config = dict(
    n_layer=9,
    d_model=320,
    n_head=8,
    n_kv_head=8,
    head_dim=64,
    d_mlp=1920,
    vocab_size=32000,
    activation='relu',
    norm='layernorm',
    norm_place='pre',
    norm_eps=1e-05,
    positions='learned',
    qk_norm=False,
    attn_scale=0.125,
    bias='all',
    tie_embeddings=True,
    parallel_block=False,
    init='trunc',
    init_std_qkv=0.0339,
    init_std_o=0.00631,
    init_std_up=0.0339,
    init_std_down=0.00326,
    optimizer='muon_variant',
    lr=0.00446,
    lr_mult_o=1.5,
    beta1=0.9,
    lr_head=0.00591,
    warmup_steps=200,
    schedule='wsd',
    decay_fraction=0.661,
    decay_shape='linear',
    final_lr_fraction=0.0,
    batch_tokens=65536,
    seq_len=256,
    doc_mask=True,
    train_tokens=435200000,
    steps=6641,
    dataset='wikipedia_en',
)
MLP neurons of a small language model. Each row is named by its layer, matrix (up: input weights) and neuron, and shows model dimensions 192-287. Each number is 128 + 32 x the weight over its row's rms, rounded and kept within 0 to 255.
After each neuron's rows, "fires on" lists the tokens most often at its 100 highest values on Wikipedia text that the model never trained on. A number after a token or word is its count.

L5.up1888 [ 95 145  98 117 103  53 143 163 172 145 152 165  84 115  64  95 161 130 185 152  99 165 177 174 119 113 139 133 132 125 133 147 112  94 135 137 132 125 141 133 134  95 165 188  74 118 142  99 142 120 160  63 167 147 159 135 129  96 108  90 163 143  93 142 137  91 107 130 148  60 125  78 115 149 129 137  82 184 128 166  66 112 171 105 138  49 137  97 172 169 104 193 128 120 133 134]
fires on: "s" 30, "," 17, "." 6, ":" 6, "(" 4

L5.up1399 [127 168 125 122 123 197  93 159 105 149 148  56 202  94  80 156 117  90 152 115 104 109 201 125 172  92 112 144  90 104 104 151 126  91 152  83 150 167 120 118 102 120 128  95 118 141 133 126  72 226  91  74 180 150 103 104 119 216  94 119  88 158 154  54  73 166 102 165 127 106  79 130 138  81  96 153 101 102 173 145 160 117 103 131 124  82 140 124 144 166 127 189  64  86 125 151]
fires on: "'" 36, " of" 16, "/" 8, "s" 4

L5.up1791 [134 149 123 121 125 113 183  90 118  91 124 134 116 178 177 106  87 139 153 183 156 129  90 180  84  94 163 114 113 119  49 131 112  89 133 108  67 120 134 185 143 138 194 105 138 155 152 105 141  66 126 148 116 140 108 162 122 105 114 111 124 105 118 119  91 181 163  82 118 138 153 162  94  86 134 127 120  83 172 212 170 132 161 105 120 144 137 120 135  88 108  90 140  86 135 111]
fires on: "\n" 28, "-" 15, ":" 5, " (" 5

L6.up973 [168 140 126 110 102 170 102 110  92 114 167 164 118  50 126 143  87 199 114 132 185 101 119 167 120 143 170 145 155  94 149 149 170 181  90  86  84 141 121 104 106 174  86 128 105 175 104  93 185 185 185  91 115 126 143 182 126 168 122  97  86  87 120 127 166 121  96 133  60  84  91 156  99 104 136 103 137 106 122 147 121 107 119 175 132 107 181 145  82 114 116 170 168 147 139 165]
fires on: " and" 23, " to" 11, " can" 8, " also" 5, " could" 5, " may" 5

L5.up1719 [165 162  74 152 178 104  96 165 146  94 129 180 127 149 153 114 108  83 132 119 114  41 110 113 152 155 144 118 100 110 109  81  89 107 236 163 148 104 131  53 104 103 166 117 127 150  89 116 131  84 120 145 226 105 137 123 121 164 134 140 121 136 119 179 100 141 114 129 191 133 148  83 169  95 194  67 154 112  82 134 129 148 112 113 111 150 185 110 101 146 156  84  85 153 164 161]
fires on: " and" 28, " of" 22, " for" 12, "-" 11, " in" 6

L6.up813 [164 105  81  86 113 125 111 103 113 161 143 192 136  76 130 131 147  95 105 102 138  73 133 156 152 124 158  82  96  79 117 136 206 172 101 140 156 126 118  74 112 166  60 127 157 121 141 108 164 138 165 140 134 170 130 156 157 148 146 121 133  72 148 102  96  92  73 168  92 161  98 153 129 184 109 130 109  75 108 126 106 122  86 115 125 133 197 112  84 148  62 186 126 130 122  81]
fires on: " to" 55, " as" 12, " that" 9, ":" 6, " and" 4

L5.up879 [165 101 175 117 171 135  94 103 114 118 134 163 125  80 153 163 126 199  58 142 121 171 158  78 140 117 151 122 120  72 130 138 118 185 129 123 103  98 138 136 134 100  82 165 132 136  59  90 126 128 171 150 156  96  99  45 164  65 105  45 144  96 121 133 178 162  91 154 113  76 116 122 139 148 143 126 134 112 236 158 117 136 168 174 111 138 158 151 140 158 167 119 119 115 167 177]
fires on: " in" 56, "," 14, " of" 11, " by" 5, " during" 4, " after" 4

L6.up228 [111 129 155 129 156 129 117 129 150 102  93 128  56 155 148 111 145 128 193 184 123 127 138 157 127  97 145 113  72  87  63 125 134  93 144 142  85  67 136 124 153 165 138 170  98 184  76 142 131  98 151  99 111 172 168 135  85  94 157 121 154  69 126 137 111  62 117  91 127 108 102 157 139 105 174  57 116  89 111  96 140 155 149 152  59   1 147 109 114 163  87  99 133  98 111 111]
fires on: " |" 42, "," 16, " in" 5, "t" 4

L6.up1446 [141 112  88  65  80 139  92 107 110 162 189 196  88 115  58 145  47 202 105  88 146 194 168 144 136 155 126 141 156 134 165 149 136 149  80 102 165 127 160 159  92 166  53 162 110 193 105 111 138 167 169 172 153  75 100 130  95 176 168  87 136 175 131 156 144  57 194 116 117 150  68 219 154 128 136 100  82  68  82 143  50 129 101 155  99 133 180 123  86 132 111 124 127 148 105 118]
fires on: " to" 24, " as" 8, " D" 8, " can" 4, " including" 4, " also" 4

L5.up426 [ 58 180  73 147 110 108 116 165 146 119 124 145  47 130 110 114 117 146 137 121 122 134 113  78 126  90 120 110 102 105 104 181 170 155 161 112 105  89 157  95 106 176 138  70 210 174  88  82 128 147 189 154 108 162 132  97 109 112 152 148 165 115 149 113 191 148  98 104 120 114 127  60 165 126 150 145  85 137 141 160  74 123 187 165 142  64 158 113 169 138  83 145 112 159 153  96]
fires on: "," 32, " a" 21, " and" 8, ")," 8

L6.up717 [133 126  48 132 146 156  74 120 106  95 140 107 198 100 158 100  93 157  87 163 164 164  80 102 144  90 116  93 137 143 154 110  97 122 139 131 178 109  69 117 125  75  98  70 118 125  87 121  99 111 167 115  68 103 167 134 113  94 128  64 108 185  72  75 128 129 122 146 156  90  46 175 114 196 194 164 120 167 157 109 155 118 195 105 100 115 114 119 155 158 158 144 148 145 135  99]
fires on: "," 55, " School" 9, " Academy" 4, "\"" 4, " is" 4

L5.up845 [144  93 112 166 118 111 108 132 154 162 118 123 134 126  86 110 238  81  78 141 118 133 130 174 109  85 125 150 186 104 129 132  89 192 134 110 107 112 166 106 115 131  81 140  92 123 143  79 126 160 156 128 115 128  93  76 117 142 139 123 157 174 152  87 172 148 213 154  96  86 121 105 201 111 112 190 125 113 150 131 154 145 140 156 110 140 118 161 121 100 179 154 148 107 135 100]
fires on: " the" 52, " of" 10, " and" 6

L6.up898 [125 104 149 133 129 172 141  83  84 147 165 129 184 176 143  92 139 174  57 160 107 147 160  93 108  54  84 128 142 148 130 174 159 125  91 153 196 103 203 105 160 130 139 115 115 115 125  95 106 100 118 140 134 126 117 100 178  65 162 141 132  83  92  82 133 100 142  70 113  95  71 114 123 102 204  94 136  98 169 112 125 113 140 137 128 112 124  88  92 200 111 140 174 120  92 154]
fires on: " to" 23, " in" 16, "In" 14, " In" 8, "," 8, " and" 8

L6.up510 [ 63 147 179 172 192 139 130 100  85 130 151  75  74  99 132 170 214 126 207  83 109 130 130  84  95  69 113 117 215 140  92  69 133 129 164 128 105 135 101 139 190 113 183 122 113  93 156 122 126 127 135 124 159 137 143 123  87 137 131  86 198 129 162 148 164 128 132 128 147 137 162 118 118 176 103 162 121 143 129 133 110 136 143 128 178 117 138 119 145 153 109  75 117 108 155 136]
fires on: "." 24, " first" 9, " third" 8, " |" 8, " second" 6, " —" 6

L5.up913 [ 89  85 111 106 102  70 184 105 157 154 128  90 127 121 136 144  67 168 113  81 207 123 157 153 141 168 104 208 102 112  52 160 182 115 107 138  95 127 163 120 146 131 163 137  96 151 116 100 121 130 149 115  66 148 101  97 170 163 117 109 106 127 125 120 121  54 170 125 112 111  96 109 187 136 225 147 143 101 174  96  51  78 107 100 157 113  72 151 152  98 135 152  73 175  57 149]
fires on: " \"" 41, "\n" 10, " $" 7, "[" 7

L6.up1561 [147 127 102 176  99 183 129 111 114 172 112 156  87  94 151  37 139 147 139 124 110  66  83 113 118 162 138 152  94 164 136 213 135  80 128 104  97  75  92 199 163 164 112 170  73 176 135 152  99 131 174 151 147  62 123 111  86 152  95 101 116 127 165 148 168  89 151 160 125 168 128 136 131 155 134 116 152 102 155 142 149 143 152 165  88 105 193 135 141 110 157 139  69 103 139  64]
fires on: " to" 18, " who" 17, " was" 6, " not" 5, " would" 4

L6.up124 [176 115  70 103  95  95 120 118  94 103 140 149 107 123 115 158 117 144 172 155 165  89 140 109  91 116  94  81 186 136 129 116 114 141 142 173 106 184  84 191 110  92  96 133 130 124 151 175 105 117  96 133 104 220 109  85  97 104 182  99 101 168 126 130 105 125  82 153  87 165 147 117  85  64  88 138 165 102 138  93 166  87 137 140 159 137 111  92 135  77 129 125 109 110  98 135]
fires on: " and" 27, ";" 22, "," 17, " |" 10, " details" 4

L5.up1161 [ 89 115 118 142  72 164  76 168 148 155 142 117  86 150  65 157  89 153 110 166  87 217 150 108 117 138 115 116 104 109 179  89 126 168  83 101 161 131 115 146 197 225 146 108 103 144  61 118 153 177 141  93  82 142 198 103 167  88 114 149 104 119 162 126 181  82 189 117 116 129 137 142 191 180 151  77 140 127 164 153 122 131 166 175 115 133 161 115 114 125  93 157 102 136 126 158]
fires on: " to" 28, " a" 25, "-" 8, "/" 7, ":" 6

L5.up705 [183 133 138  91 126 194 115 144 162  90 124 164 177 147 155 138 174 101 166 106 103 123 100  69 143 149  99 122  75 157  74  99 131  26 128 121 199 139 107 119 136 105  89  45 124 119 120 106 138 130  89  90 149  90 106 143 129  90 123  93 141 122 105 185  98 143 148 131 142 160 147 158 140 147 151 102 109 111 153 123 163 148 156 121  96 157 163 140   4 116 147 177 156  59 140 128]
fires on: " in" 31, "-" 23, "in" 13, " In" 10, " a" 4

L6.up234 [128 154 167 109 147 115  94  58 106 186 126 185 155 110 123 179 169  76 120 139 100 172 145 147 110  85  89 143 121 104 159 118 145 179  98 107 115 129 136 129  92  90 117 122 155 123  99 124  88 142 139 106 150  90 155 124 112 127 116  79 123 220 148 128 132 176  75 139  87  77  98 122  99  56 151 151 156 119 117 203 191 132 115 126 108 105  89 134 137 135  95 136  90 150 124 111]
fires on: " of" 33, " and" 10, " while" 7, "ability" 5, "," 4

L6.up776 [123 113 141 178 125  96 164 119 103 167 126 128 166 138 137  82 149  83 116  79 144 146 139 194 133 183 180 192 111 118  95 126  96 186 163 122 129 138  77 123 133  59 106 173 115  86 174 206 173 129 113 172 117 114 115  87 143 182 136 106 112  73 127 125 195 120  58  88 133 107  89  94 112 146 123 156 119 136 143 100 115 174 126 143  73 141 110 156 160 183 132 136 128 177 112 125]
fires on: "\n" 37, "." 28, "," 5

L6.up213 [150 153 154 114 169  37 141  76  94 145 139 146 147 137 104 164 146 149 155 107 126 134 111  72 140 161 168  80 140 158  59 174  91 172  84 134 112 159 116 129 145 112 128 165 129 104 100 133 167 119 116 164 163  97  80 104 104 141 150 179 169 156 131 111 182 134 131 157 152  89 117 119 119 147 186 184 161 149  81  82 109 141 198 119 119 100 190 144 141  98  59 133  89  77  80 113]
fires on: " a" 45, "," 24, " the" 6, " S" 6, " in" 4, " of" 4

L6.up1498 [100 167  49 164  86 153 116 212 116 135 129 113 101 128  86 177  93 143  81 106 112 161 140 159 113 140  85 166 164  93 166 113 177 187  92 102 150 101 104 138 130  83 150 190 163 159 126 128 128 127 131 115 135 160 156 136 112 151 101 126 137 149  83 143 117  61 168 116 118 149 107 137 110 118 117 121 123  66  81  80 140 118 129 101  79 108 140 138 116 168 115 222 197 111 148 155]
fires on: " the" 23, "y" 21, "." 6, "nia" 5, "rium" 5

L6.up1037 [152 115 116 151 137 144 158 124 121 138 107 149  85 100 136 132 196 138 167  95 178 104 148 120 167 104  70 121 142 142 150 113 178 152 125 147 118 129 151 174 155 142 137 174 163  97  85 166 183 143  97 141 163 188 180 173  85 113 157 130  93 155 112 157 146  82 103 125 127 123 163 128 100  81 168 111 145  75 123 143  61 168 110  59 148  59 133 116 129 106 119 120 136 208  93 143]
fires on: "," 96

L6.up217 [126 150 184  85 134 146 148 132 137 123 110 119 146 106  97 146  98 136 121 147 120 151 151 149 131 137  98 117 150 103  73 122 131 151  59 148  98 116 131 106 136 141 132  79 115 107 114 131 139 191 164 104  52 138 129 122 122 173  68 120 111 137  82 123  87 107 162 109 119 107 131 178 141 169 202  87 119 123 152  96  74 112 223 183 135 126 128 146 100 141 166 149 118 152 118 147]
fires on: " \"" 70, " (" 15, "-" 6

L6.up864 [125 122 175 171 106  48 154 205 113 174 113 129 108 132 124 139 179 180  82 105 126  97 140 117 163 117 151  99 107 123  64 151 139 112 166 190 117  90 129 122 134 162 180 110 114 100 156 184 143 152 162 130 108 171 195 126  85 149  91 127 152 146 101 162 170 141 120  55  80  94 144 102  69 165  98 106 108 112  84 136 146 151 124  92 148 143 140 142 169 187  74 131  89 133 109  74]
fires on: " |" 58, "." 24, " an" 8

L5.up789 [136 143 100 154 123 120 128 109 115 216 136 120 127 146 166 116  87 110 174 169 159 190  83 153 105 117  87 154 158 178 131 149 105 150 122  96  94  86 168 144 139 101 163 100 146  91 116 122  92 166 122 160  84 185  78 109  98 143 142  81  85 147  59 152 117 131  49 126 131 118 183  56 165  96 127 156 148 161 177 158 140 108 147 195 102 121 145 109 169 153 162 126  67 104 131 145]
fires on: " of" 26, " on" 18, " " 15, " December" 5, " as" 4, " October" 4

L6.up1814 [116 133 115 124 135  90 106 127  99 123  58 150 102  75 112 103 126 132 130 152 118 127 163 112 164  70  82  86 141  80 105 133 127 141 114 150 147  63  94 133 154 132 113 210 112 120 113  85 133 145 113 166 170 112  92 145 132 172 160 130  97 131  95 204 175 131 149 129 170  97 184 123 118 149 206 118 125  90 161 132  98 172 121 107 141 113 133 149 127  77 105 130 145 150 118 163]
fires on: "," 96

L5.up1429 [100 117 152  92  93 124 113 123 118 128 160 176 109 170 148  85 131 190 127 104 152 140 143 163 129 210 101 179  95 102 120 101 108 112  94 113 151 172 122 143 138 139 167 102 173 129 105 125 182 173 132 109  47 175 156  93  91 109 137 148 135 109 120  76 116 124  94  81  84 113  77 116 115 208 139  77 163 114 196 108  96  99 134 120 142 180 131 146 143 102 173 163 159 164 121 121]
fires on: " " 25, " an" 21, "-" 13, " |" 11, "An" 4

L6.up1312 [ 90 159 102 100 118 101 139 112 157 143 178 136 115 179 113 101 127 172 133 117 121 186 117 174 101 108  37 123 167 141 154  79 195 203  90 116 170  88 144 103 158  71 135  78 154 146 139 125  88 103  80 150 140 105 111  98 127  78 135  98 162 162 112 135 153 187 158 124 171  94  93 148 202 106 125 155  97 135 177  97 115 147 143 163 126 115 142 112 104 109 129  68 173 163 173 141]
fires on: " the" 22, "," 20, " |" 18, " in" 14, " (" 4

L6.up1090 [225 139 160 157  59 111  95 176  65 153 175 155 183  84  71 131 145 125 169 113 105  43  95 125 144 146 104  93  81 137  91 169 130 136   0 144 162 162 174 120 158 134 169 118 124 103 127 148 119  68 133 178 145 129 148  71 144 136 153 152 168 145 148 176 120 151  91 165 117  96 161 139  68 132 135 123 115 137 160 100 187 129 146 179 133 145 134  71 132 130 124 148 152  41  99 154]
fires on: " a" 96

L6.up710 [ 81 202  93 188  94 128 150 128 151 130 116  71 137 179 109 144 115 150 136 119 108 127 135 133 106 113 133 104 162 116 145 129  66 161 128 132 157 123 170 117 122  85 118 137  90 152 163  92 132 139 152 171 186 166 187 107 152 154 128  89 147 112  75 149 139 105 142 173  77 146  75 123 166 109  49 132 156 128 125 130  42 151 180 115 120 115 114 136 162 165 117 150 144 111 103 134]
fires on: "," 31, "." 15, " the" 7, " chief" 7

L6.up1138 [139 106 154 132  62 133 183 101 113 154 192 133 135 113 142 157  81 173 180  66 145 163 123 174 147 125 169  99 119 142 174  87 157 121 172 137 103 111 123 127  73 111 137 135 144 133  83  65 136 154  83 113  69  90 119 103 135 169 141 129 149 144 128 149 151 116  78  84 162 174 155 181 115 120 119 136 138 109 113 139 158 107 144 161 167 132 190  96 138  83 126 106  94 118 185 118]
fires on: "'" 28, "s" 20, " |" 5, "’" 4

L6.up630 [131 120 147 132 112 138 113 166 145 113 125 142 149 131 212  41 136 167 114 108 124 143  97 111 117 136 105 136 141 153 167 142 151 210 110 110 164 140 111 165  91 103 148  78  70 144  76 110 133  99  93 138  92 130 155 108 128  75 125 110 128 145 173 160 167  80 146 169 132 133 102 137 144 153 221 102  90 106 146 112 182 115 154 132 110  95 133 143 133 156 111  84 130 114 109 170]
fires on: "," 60

L5.up1187 [ 83 120 110  69  49 160 107 147 103  99  57 118 140 119 176 126 110  77 183 108 124 146 136 105 102  84 102 136 129 162  94 111 179 166  70 158 138 211 160  96 148 197 115 138 142  75  83 146 184 119 127 165 139 104 160  69 109 116 122 169 104 109 119 149 171 113 104 103 152  84 164 128 104  95 179  79 171 146 168 182 179  95 123 144 152  88 142 124 125 103  92 119 135  94 146 113]
fires on: " can" 20, " to" 17, " and" 10, " could" 8, " To" 7, " will" 6

L5.up1666 [191 157 136  54 141 136 112  69 197 113  85 191  75 203 107 141 126 151 198 145 133 123 164 123 138 139  96 126 138  95  89 155 122  89 159 153 120 131 105 124 188 141 102 156 136  96  62 120 164 116 133 128 163 143 135 166 110 127 152 109 126 135 150 158 132 125  94 113 117 149 185 134 111 130 144 182 138 122 123 105 136 198 126 122  61 174 152  95 101 126 130  63 135 100 160 156]
fires on: " a" 41, " of" 18, "-" 8, ")" 5

L5.up807 [144 163 132 126 103 101 135 109 138  98 137 118 111 132 106 119 131 115 149 131 160 157  88 133 127 186  29 134 126 157  85 131 141 209 142 150 114 171 127 178 143 123 143 137  59 175  86 112 123 154 153 133 122 121 118 108 154 143 144  84 147 130 156  91 155 116 136 146 139 122 111  97 165 125 143 127 123  79 123 138 110 112 146 121 128 116 115 113 130 118 106 144 142 155 148 128]
fires on: "," 46, "\n" 24

L6.up1107 [140 129 143  86 174  95 102 163 100 126 162 103 199 119 141 127  82 181 173  82 109  96 158 170 130  90 105 142 127 103  75  72 178  91 137 165 115 109 120 164 154 150 197 101 118 150 151 158 134 102 155 101 135  85 119 100 124 133 179 176 153  96 138 153 145 161 167 205 117 125 100  84 123 167 142 184 121 125  80 103 127 155 146 120 173  99  69 155 103  80 124 147 122 187 141 157]
fires on: " A" 63, " a" 23, "A" 14

L6.up877 [135 110 115 182 134 143 140 114 131 107 121 124 119 106 178 120 107 197 131  77 136  95  72 133  77  86 127 115 133 139  94 120 168 114 104  62  97 160 151 174 172 148  72 126 100 164  84 170 140  62 130 140 110 134 109 133  83 154 173 138 122  86  87  95 123  60 171 173 121 136  67  95  68  94 163 141 112 129 147 114  72 157 210 176 101 157 129 130  81 117  88 166 171 101 160  88]
fires on: " the" 33, " a" 10, " and" 9, " |" 7, ";" 4, " also" 4

L6.up43 [151 107  83 120 154 131  81 166 105  84 135 128 122 124  76  94 149 158 104 109 161 127  41 130 111  91  91  71 153 126 101  97 119 195 101 199 166  92  93 152 129 127  97  83 116 137 121 125 156 113  99 182 129 160 144 148 136  85 122 114 147 164 151 123 129 153 170 160 135 147 152 150 147 131 211 155 118 105 129 147 102 135 151  88 114 129 177 134 131 149  93 200 196 165 132 152]
fires on: "," 58, " and" 22, " as" 7

L5.up1768 [151  99 160  54  75 122 130 160  66  91 117 166 162  97  94  90  49 165 159 161 113 210 121 171 135 138 139 181  66  93 131 126 131 163 122  96 106 122 149 135 173 124 145 189 123 130 106  98 106 139 119 140 154 100 151 119  48 146 174  92 147 117  67 105 108 153  76 111 144 140 128 150 132 136 159 159 160 114 187 149  79 114 133 118 103 159 160 109  86 103 139 122 135  83 150 116]
fires on: "'" 43, "al" 8, "s" 8, "’" 6, "ly" 6

L6.up1668 [ 91 150 130 120 119  67 140  86  80 116 155 141 129 115  98 105 171 142 228  47  74 125  84 128 181  82 138  94 163 144 148  95  82  86 175 117 141 131 139 119  96 102 100 140 118  85 103  75  95 118  82  89 118 102 181 110  92 121 126 161 129 114 135  99 108 134 167  85 125 162 154 157 131 100 140 140 121 106 158 137  28 144 138  90 119  77 146 147 141 107 181 115 116 112 154 155]
fires on: "-" 23, ":" 15, " |" 14, " -" 10, " –" 8, "." 8

L5.up1718 [132 148 105 133 175 122 125 114 171 116 146  87  79 117  76 178  92 143 190 170 123 148 119  71 130 128  91 179 130  96  60 165 136 103 103 141  81 104 107  43  68 113 146 115 111 144  93 221  99 207 200 126  73 138 138 172 148  76 175  78  57 120 119 111 161 169 129 123 143  89  99 151  95 117 102 106  81 155 112 133  99  99 148 124 183 125 160 133  54 158 151 156 105 142 137 109]
fires on: " |" 39, "," 23, "-" 10, " -" 7, " –" 4

L5.up1672 [ 87 111  95 181  80  99 178 135 110 141 158 105  78 129 198 174 112 153 115 172  95 105  84 105 116 164 125  92 118 180 156 191 166 189 127 159 157 153 186 148 164  92 111 171 121 118  82 119 150 105 136 123  89 101 134 164 123 134 157  83 179 112 184 103 156 122 149 135 122  89 156  77 138 154 155  83  98 152 112 126 102 167 177 116 133 131 140 130 134 130 143 143 142 116 109  77]
fires on: "N" 28, " the" 25, " |" 20, " from" 6, "," 6

L6.up1309 [127 138 118 112 148 133 137 131 155 137 166 183 100  86 127 153 129  61 163 106 134  47  82 186 150 147 109 146 127  89 105 124 140  89 118 140 131  57  86 133 114 158  50 117 116 106  74 164 170 184 180 111 148  90 121 118 129 136 184 168 117 173 155 107 199 148 173 164  58 131 133 145 165 162 150 124 134 122  94  80 139 128 197 134 114 141 141 161 112 120 122 106  78 147 140 122]
fires on: " had" 48, " a" 14, " who" 8, " to" 5, "A" 4

L6.up321 [ 86 214 119 185 126  80 155 130 106 107 111 130 166 115 128 128  90 131 131 177 125 143 152 119  98 166  78  90 154 119 120  89 150 186  99 111 163 117 137 141 126  80 123 103 139 134  97  67 120  70 187 133 117  48 111 137  93 142 136 144 123 139 220 128  80 152 163 139  95 132 152 106 131  92 113 146 153 146 167 165 144 129 159 118 175 156 135 117 135 127 126 115 118 133 116 122]
fires on: ";" 24, " and" 19, ":" 9, "," 9, " but" 8, " although" 7

L5.up676 [128 162 151 134 145  97 167 132 127 195 128 131 137 105  78 131 137 125 131 148 143 155  80 141 104 108  74 170  56 128 170  98 128 141 200 162 105  67 175 150 109 101  67 117 117 115 139 125 110  83 155 117  96 118  99  56  90 134 120 110 139 137 179 151 151 147  76 133 144 115 174 157 149 108 160 136  93 140 161 156 144 157  93 118 107 159 153  81 182 131  52  70  87  99 134 124]
fires on: " of" 21, " as" 20, " other" 13, " both" 6, " two" 5

L5.up1396 [139 149  95 135  98 159 169 117 109 166  80 149 162 162 105 112 188 101 109 146  98  60 132 132 125 105 182  89 135 153 155 112 171 155 140 139 101  83  98 183 140 111 110 161  79 112 126 167 131 184 111 144 116  97 130 141 113  81 177  91  81 142 126 140 149 109 106 138 136 104 181 105 114 128 113 149  94  82 115  63 133 118 145  50 129 110 119  80 131  98 131 183 104 184 139 134]
fires on: "," 61, "." 4, " including" 4, " as" 4

L5.up607 [ 68 133 100 129 147 106 142  86  87 107 108 120 133 104 117 139 124 106 105 124 138 154 125 117 170 140 118 124 114  92 143 161 125 106 153 233 140 120 126  68 113 107 202 119 108  92  74 113 127 102 178 114 167 103 119 159  73  88 129 131 119 143 118 140 121 182  92 144 109  99 119 159  96  92 173  67  70 122 124 122 106  92 159 182 143 131 135 166  70 113 122 114 144 157 172 107]
fires on: " an" 23, " it" 18, " and" 14, " club" 8

L5.up888 [160 100 117  55 144 134 142 182  83  81 153 140 102  96 116 169  97 133 118 161 155  95 151  97 101 106 124  74 103 146  75 124  93 121 116 162  86 124  88 146 164 179 170 133 140  85 143 195 129 104 149  73  95 127 172 114  82 137 138 103 132 139 136 127 181 188 121 155 177 125 198 173 140  99 134 101 148  98 122 168 145 122 136 141 105 172 167 126 138  73 122 128 148 104 160 147]
fires on: "," 57, " to" 11, ":" 4

L6.up537 [135 171 138 143 200 107 133 118 117 141 125 145 169 114 139 131 152 172 170 123 122 105 146  73 111 192 120 110 133 139 133 162 164 172 164 108 141 143 120 139 153  92 142 115 173 112  92 123 148 149 102  99  81 148 131 101 124 170 104 113 166 111 123 183 146  90  43  60 146 122 119 115  83  90  77 131 111 109 118 140 152 166 120 140  62  89 124  83 109 189 125  86  92 110 126 141]
fires on: " |" 30, " of" 18, "\n" 8, " two" 5

L5.up796 [148 116 110 130 165 130 109  78 157 162 175  74 154 111 150 159 185 131 114 124  75 118 207 128 199 115 112 118  90 143 134 140 150 114 105 122  75  98 216  92 155 129 137 119 184 120  86 169  97 124 152 115 190 131 117 115  58 109 134 179 145 112 175 104 108 130 146 129 199 104  79 176  94 114  93 133 113  85 118 122 112  82 128 124 121 137 152 130 149 144 123 152 126  70 131 131]
fires on: "'" 49, " 1" 4, " or" 4, " of" 4

L5.up675 [ 86 140 119 150 118 141 119 154 118 111 111 140  78 132 112 135 118 113 129 126 144 179 104 134 198  97 130 181 133 125 114 179 159 165 103 116 125 110  97 120 125  97 138 107 178 109 149 110  70  78  74 134 104 128  70 131 161 136  85 147 149 111  88 129 120 151 164 174 158 142 162  90 156 153  66 125  75 114 172 150 163 129 187 169 141 100 174  72 124 118 154  81 120 135 202 145]
fires on: " |" 35, "," 27, ")," 11, "\n" 6

L5.up564 [121 125  73 135  79 149 136 172 169 127 108 155  89 139  87 159 122 149 133 118 127 219 178 149 167 141  92  99  78 174 171 134 153 151 121 160 171 144 125 136 142  36  80 179 161  93 110 100  48 160  90 169 122 132 132 148 104 167 142 145 185  90 121  86 180 209 217 152 108 114 170 141 139 161 173  86 105  67 109 122 109 112 168 105 130 150 119 124 130 127 137 126 141 138  86 146]
fires on: " \"" 42, "\n" 13, " " 8, "," 6, " the" 5

L6.up555 [ 88 129 147 138 116  94 101 158 114 150 140 143 100 126 125 170 118 128 170 138  50 172 109 162 128 116 138 120 204 138 183 163 118 109 171 176 141  86 110 155 133  71  77  71  61 147 164 148 101 143 155 133 228 135 157 185 145 189 160 113 133 104 130 151 163 125 148 115 125 163 156 159 112 157 140 127  97 173  93 169 132  84 204 164 181 102 133 106  44  76  78 107 112 100 143  69]
fires on: " |" 69, ";" 8, " were" 5, "." 4

L6.up1155 [115  97 186 129  96 103 149 118 141 122 100 141 138  98 171 145 127 174 122 132 161 116 117 151 111 201  77  74 141 179 156 105 153 130  92 100 134 155 131 119 144 166 119  90  73 123 110 134 182 149 137 113 146  74  95  72 136 167 117 151 175 149 127 158 116 117 188 112 139  98  93 102 137 167 132 119 109  94 122 107  63 172 140 138  98 142  92 167 119 123 147 127 112 139 119  86]
fires on: " the" 48, " The" 29, "The" 9

L5.up1349 [158 118 131  83 122 103 122  75 133 180 137 104 137  83 131 126  93 162 135 109 121 138 146 192  95 143  92 140 126 101  91 133  35 135 102 103 125 136 103 117 104 160 160 153  84 148  99 173 118 131 166  99 159  52  76 138 162 168 105 126 118 161 183 154 107  80 129 151 108 153  90 157 169 196 163 144 106 109 162 219 124 160 141  99 103 182 130 149 110 114 101 125 140 102 120  84]
fires on: " the" 30, " of" 17, " against" 6, " from" 6, " to" 5

L5.up1406 [213 180 128 119 108 106 159 125 107 136 131 212 195 117 106  78 163 143 126 101  98 130 113 130 192 139 109 187 151 109 104 141 157 156  98  95 140 132 196  69 103  86 147 106 122 108 164 115  56 147 139  50  99 181 146 148 138 131  73  84 147 114 124 119  65 119  56 121 139 145 125 132 131 140 144  48 115 113 114 136  95 171 150 102 157 156 132 157 111 168 154 133 152 137 138 122]
fires on: " " 35, "-" 23, " (" 10, " as" 4

L5.up136 [ 77  92 163 165 188 112 152 169  98 160 121 110  98 167 153 113 227  88 164  77 144 163 189 108 139 101 118 120 149 123 108 101 154 160 105 144 110 104 117  88 155 101 128 143  97  94 138 147 143 131 116  99  95 117 171 142  50 129 147 125 142 169  80 129 195  98 152 106 132  91 130 161  93 145 112  51  77  51 136 129 131 127 106 119 131 168 114 139 153 121 148  85 111 119 112 150]
fires on: " " 33, "\n" 30, "." 5, "s" 5